Weights of a small transformer language model.
Size: width 256, 12 heads of 32 (3 for keys and values), 16M parameters.
Architecture: RMSNorm before each block, rotary positions, untied embeddings.
Training: a variant of Muon for these matrices, 10923 steps.
MLP neurons of a small language model. Each row is named by its layer, matrix (gate and up: input weights; down: output weights) and neuron, and shows model dimensions 64-255. Each number is 128 + 32 x the weight over its row's rms, rounded and kept within 0 to 255. Numbers have three digits each. A neuron's up and down rows have the sign that makes its largest values positive.
Before each neuron's rows, "fires after" lists the tokens most often just before its 100 highest values on Wikipedia text that the model never trained on; "fires in" lists the words (lower case) most often at its 100 highest values on Wikipedia text that the model never trained on. A number after a token or word is its count.

fires after: " " 74
fires in: "0" 73, "helped" 6
L6.gate184:136160136158120106135156109120123144113110158125166143101135124167112159164169063130110111096100182137113118153138156159118125148098084133110137124086119153140087129078108101124144144090117146121125102197173169130104083119171136115135146126106100085104120149115056145121116151148101186106120175096092131179128093146165143157159140123126078136147165164086140196111102181099137125168145170107100049065099147142093160104162037140157116075138153097180153107156099163138158162059125131141168121211093166126130127093089062117129152136137117070060063114122168154135160052188165129093
L6.up184:155128107142113148160083121112145118165129156086131150100112158156116165092092079132118129114103145126124104129055161114057125107097094130067093159049140141189128178133162160114125138084158127163159164154083128091055127028106102075158092169124171117164146135135121104130113145137098148111122112099126181109109101187118179149123133088145108146123174148086149077160088146129101111196183169110166107094092138172120119170145072161123090144108180080159073171140067141085128162160135132155134135158198144125088126131074070058183175146170140140089082120128088126147152188131123090129
L6.down184:207191128157124142156081087148118078116063119121111134130151074152159107090147076163150087093144166079157158103112169149098122134144156175060100131078142154160114187118097151107167186134159118118150147159110157120098103123117116179123133138108171104160159146142089167148159167110115161087091163164132138119100135152102110108108122109135098194111143153140174134125095104066116102115088098131091141087148139180149118113182071167116147139193136072089071150101072138108107202149130147069138111118109105161090058096143139113146178140160139119100126111110100145197170121098134117146

fires after: " was" 20, " is" 15, " as" 15, " became" 7, " of" 5, "'" 4
fires in: "the" 87, "s" 4
L9.gate393:134091111071153120086069147064144157087108158179147198176150098098080183151116129086157132174151129158138164132145128153134088104102107114099121139114122085126142103123154146140112098159102137097083140143079145092088099162110166136099140151143120133155149110127111102130185148168143091073084119097141094211131137154135099082125161125105088158080135145123097125184158155173097097097145110168157169174136160072144046110093118139138118150099057122131105107185140099121117098185087107152135184110124086121103112100139146120106150151096077087100106136127140177077071134148144077115
L9.up393:119118117103103175163134072069088067106156153186114091136160134132133176103125131182094153108141140137149161108159112133141104114121163127117113166128108155093133078140077111170123120180095190136153102168113118136100153132220153181129124141141138100097092073127144141143181173143144201098103138111143135109142116042189082103184209092130147169189144146169160125128199095092127113166125106162186092136127141162103074088148108092064089151154080140094105107161163084082147140137182114099093056106128122135076140102125135174153141160115098189094128152112121136126152113084154154109
L9.down393:092130120131057051203123115108172099129108131085110086172106140093110093176049123133151112088146137202150210120133172146073132085043116110123064145108193118119139157098095131161132136085158157112196106150122147124192053127045139176130106109165126117108134125158109074103165147119128124059151135091118131142116071134109116155125134138148111073114045146106051175134138159156140122123157173222090124147114114072102096146145133132110084164107137118133119176146138099143078107142118128098195116127117108131133123150112155095076110132120066143083056109119151167142102099107091123137

fires after: "," 14, " one" 14, "%" 9, " most" 7, " some" 6, " " 6
fires in: "of" 56, "with" 11
L2.gate15:141111073144086057141183098143134094080094168134120134121133114168148180150194138109104130138176118169085114127109139092129134163115139170122139104172103191139132170073153197103180149105156074133167090089192139099118147069149125121145167088140084121110121133109156132173148141190167156144196137150150052164130131111183101128097131111094188114110124116091122167143114060123137086120111197105158115082077157178122113081152134149170165145127107125132124168141173137080119084142127098114123110135134090088084158170090140109110135075151118153131151153123148237078079095130080087126
L2.up15:093146125099141079107094115166088125148201167133141130150128089154197079125076144122177083092167111119104173104101106031086118089149187096054073102090085105183111112105169150088127077093099169128122145100116145065110188140127061058045090084117076135139119118140120123126122145158102135063178150105123111122152149138133145164106130081084118084143156155126160138116140130083118112121117174118151096140133154105094167081168121175180164156139121110117102115135153159141137111091158157121188120150123117122128078135127145112136116089121166135131092145146111153154101098111141159095
L2.down15:195105113132077178115111129096110157122147111125112129124115146153127100169182189115111138136130107136102118119147128094085148112127144117148198179110121185122096095119104152095122132179160097097124115061088125155122167112079103134174146132132131199149127201074091131118196140118157118130094126163155122155104115122124115139079095105151117157147111143135142149126155184187117071085114124062151083132115123155162093179173118103169185177121149106109186198123181138090176146144166156170135110091181121093020142127126174130064115130107141159183116135115147070150117150089129105139

fires after: "." 35, "\n" 21, " " 8, "," 5, " that" 4
fires in: "the" 79, "his" 4
L8.gate7:209164126077168181156144144069121137132135101134128131120144000162075082139106158107170185102165124133144171113143146141085181124144186139158163123045078128144127124135107158137130168144110090141153076187099133096120155157108161135143099174110098128152138164134121084129083109184160156150133127141188100125137086135134084120102148132089103091189103162162093151071159193087109137201123105122112114143162177144108077163163099145152156104117124104137131115133094106140104120122108174113126138087116180148130148101148116163155095110117099120168128151187119143042130090174120139087
L8.up7:154089074109174108115147113103135112179156147109088147095116082176150112132130173106141171111108187139163157094141112142157090167164106113106103125122087112160108180138102108136076169120179098120144147125100178082096107147100111202081127179174153157124144134142101076125078210120109158131166123103073166079103187077137116134108197138125121144118116112130166138121144206099084086134110130149138162169133094130084097194130132131090139139145084162096153189119129169089035140170173143145148116133134156143104185129150134122136166140090123151076198111108151122113184104140115150179
L8.down7:163122062134170200155074171086135141156108154159096152124146096160196155154162156112172115164102114084096156154145108203193129102123091114113099153102109098092098122113152109144141095144155100133139127116135129123084131160118123107117138111152115128098100173122170173106144142136125119086139095172159103178168145158099103088085143136162091111100130147121160143113072244122174102107150098112152158145163137151099144138160155139111164067101136142150193142140170102142141167123088071082094178138144141160105147148098125188188096115070115115091112137118180101177126131108079070078

fires after: "." 22, "\n" 19, "," 15, " such" 4
fires in: "on" 43, "to" 13, "like" 6, "including" 6, "as" 5
L8.gate126:069139151092109091138089108130124087126158190156138080104123105192119166121168182167119180140139096104113132090165107137096151124133101076120175106115127159110103111115160107076081150078151169111134167093141089134100090142142098103078148140111062092131141094128042117092085127100120109068101197171134109112133155159136166180151113104139098086184170110129135121098089121125122142118140086094104120097111137087161144109164100139054110138208090152168105107091139118094166123176177111117160092151103184085120117026117137122162125166088169100091110147117126147106120110173124143126
L8.up126:094113129136121123172106099190134110114090176127105099132100099140154120150147194150111111128192135106106161123137142212075159118123080169094096141161177169144104132149123130089094142124112141137160106150116133189119172120163094173132093095138101088182123083089065066149114137114112086124111130124144123162149149126151212176138121108194136197175143122178134145170100060155123158163109098085130130091110157107128125120154070139076041122150090152144179167128170109095163131097130080122100149159150082095165085105173140113136112141106083132157182157100146123074173107072128155159
L8.down126:162104109123148136144129144083155113131157084137146135124107073113126108111137112127127128110065175149102077139137147100167135120163155167101114093161135165149110120126089139158130124146166155209090079090129105122136134130149066149163104083170118119144170065150110174069121197135129202129117122172126130094165096108178110161081151125105180103133151175171228079128123182119100122141074077138115128134130068133144114107125136136155142172119125148114156085132161151176099109151137102199089038180185145123157172119114083077127178180106097089139072088125130142115131133102110170134

fires after: "." 40, "\n" 26, "s" 5
fires in: "in" 60, "and" 13, "on" 11
L6.gate453:126204140152050106142231161091083068098106148114062129052107165155104098168097138150106159134149179119128138088157115132178172133157121148087165134163100097136138102099174074102171148109146117108120171154128087127132212115108087104138120113102117142086098116149146112117169162118081132203080124151083093109123180208136150128106141121099151126170150098121129086155113117158080112132159131107143125142143102040133082105144147116157113147093171146089120153121184165080162143169130112122156131143158117134092123166149099194109143149121120080127125110104124210159140109127175115087
L6.up453:068113185152137131080067128088144108136082164121156145109151157123173114128184123126093095204104110109155136133109117191080156108142142116126180049101082145175132130166108106064101083116131094124167141089090112109154145082136106196158148155153106144141145062113047094125164165139102134132171154067075120140085171121154148108145172136084132140184134127094109122106156110141102145144109140124089139135132142105176127104100151201177145144125133131158117115109197080158102094158118092141112159147111161103127154100135113151114163121143136110164150133150134124200139131149161132176
L6.down453:133109108121142163156116121153129113114145102112173102129129122132177158127162120130156092146161104119126110088142166094104095101100099132109122110165207176138070112168169155184136148110064122181136203119197098114096136162077160130144115058115093113138106188208164124078166112114095133158090133193126177119111124069136132185118102075169155131082103088128160154123092136100122137097100101150132122144121126115107131099194101124120068067096125089144102033085134124127138178130131135074133124104144128132157070136166090210145082122141089104103175096112177198087122107091152157137

fires after: " his" 36, "s" 16, " her" 14, " Her" 4, "'" 4
fires in: "father" 19, "son" 9, "wife" 9, "brother" 7, "death" 6, "mother" 5
L6.gate366:139173097157156087173163158154142084087150139076162130155119171155153122117113079099152136167129089046140092165170146111135122075142061139110101152134105203161089100098145158139153184135150133133146126114115137150146133104120108140083166144095207097150161142113077160071121098130135114172110127088203137085080116131120155113105128166173127113146137077133119130116114161082067181147116142165104155109178111153126183039111122109149152093189148087136149165068136113072125153170114113146160123124128117045102149100111103112101124186091108126112091105144098164071191064117130082169
L6.up366:098041123125166141096069151141170078112154153129152143130171120153145131146108234155116140107089119122138122161148155187123141161139127150145087121152145115125095085086091087081104133155118146162105153112044091140133141128111094114142089118141115128170166111080102164174162154096139157106095142146107177091130185076059224073096088098145158139137098187117110112127098125087128136169116153146089187133134128162147188100163143161176135154139089145125122138136071151123107135161139143138071192135109088129110127159149158219118180173177127103168149112173122157094108179139146127194
L6.down366:149190154153153151146126161132165144085072116145126137087105138101108164087126124105132165127143108160098106079077161094194097177138121124119129108111152065148084162126168096137117103088170055146139167157103135075166140122136109100088089126104126145094131079156194120139133200144123074094141097094098166098154180179200083180152092127132074155110107089151134139157201177129184121194112126104112094125155128071131110154132130169131167093086089137192128106167120167150135158125163152066183084120121125125106143084140101165114131103176136154093131139141125159112058172115129127123

fires after: " the" 29, " in" 18, "'" 5
fires in: "the" 19, "early" 14, "late" 9, "high" 5, "s" 5, "covid" 4
L2.gate670:111125175093095147111127150116112128098104162183129134101097137111138127141167053171135123143126138166119144101082144139130099077089080139118124142147161167154083122084128158046130171108148158165092129110113144107162115180108156149082141162168120056098132139088132070100101183134150116174186131180132124154103141106118160130141116170092138170160061131152080118124139110132103109152066135158190144131122122134164128189185115125141118099045120151168146121170173119097081104145148170103086088080103140120122150083131167168136113197101092142137080126127140167124134148117119066130
L2.up670:127109155103147091169172181071153123119124148151140168153104203117131152095181117079107175073108129186171077115103090114147161155080086166146097179120145111139102093132158132138089126130140182137146123152091134139158098188131103109124084094197174124128158112120118091201125121151122160104085087104148139120126111099113100114152119102105080121137159106172132123074168125126136180104126104093169088116107106150087160152177114149071162139094148120174118076163136125130154148116089122190094082179121142193192164155125075162124103141106106152114134130114113082090085165089129180088
L2.down670:141111164153115110130144153106136112136109090188123086139117188157065137085124132167135129160122141118097161139119177122146148129135123138141124202136098133111098099153113098108120133165122104162150138166130136153129120156211138140113123176176073064094155170097130102177112161059129166135110154124135119117110159077150114147110171104100160135070122145118116134125124126109125109157104145148158149112081172109206127163081142200113208121124182062099128101153112105100079164119142115147138116091184113132109123140193146167156115155090120091115183115091152166092143130135181124086

fires after: " the" 56, " The" 18, "The" 9, " that" 6
fires in: "they" 17, "band" 10, "company" 10, "team" 10, "school" 8, "club" 7
L2.gate251:174086052166085161129157134131123141115133062104163159102154167084160067117151062168153126152113126118111133099136172140083100143090129115135111115200185123167190105129124170114116146071113149227119171097165136133201069146121164138102079142159146135083161086144145077156170152147117111069104100127102146133080111120140080143119115157114072132140154220096164112174131109209064144118084100139170137106100115200159078127095140137146120110096147122053160107138109153087111147138098122162144078134080147137073126144092095131118150112117098111124150107165114101130107154146159093150
L2.up251:138162130090124125159085107146163116132126142105128154171127136171143160120166142089134157118139129134087137114066150093115135163169138100188095116117121133122150170203172111140130131126156072159161145159095084090127203068124121116137076100104157179103164118097065104155146126121134087163106107112097138140174086136160089112133135057152131156086113087172126102141171126124179174118146125085077189125114172061153158122128091180103131152178138138117164178107210109200114081150186115107109139133129175146122107118122098168109185093105166202114161135098095130199129099129178145173
L2.down251:196146145154146162079115142150077065110120110151138217156137099073143068090152070160178107142090151085068154142155132134136135149155120105158131155158154117129179073139154156123137191132128098125111136137143166075159155079107037129122163138138152077107157102137141141122065134074117159126102104110151111161116147035113127150112108166172120108098138140121176133142094150124130085098093067150103157131119131158184111117064173108117218118086074096063103129104111189149172118162210113130107117108120171148093162153125126192133150110114153136112129118101103065177031127126134102137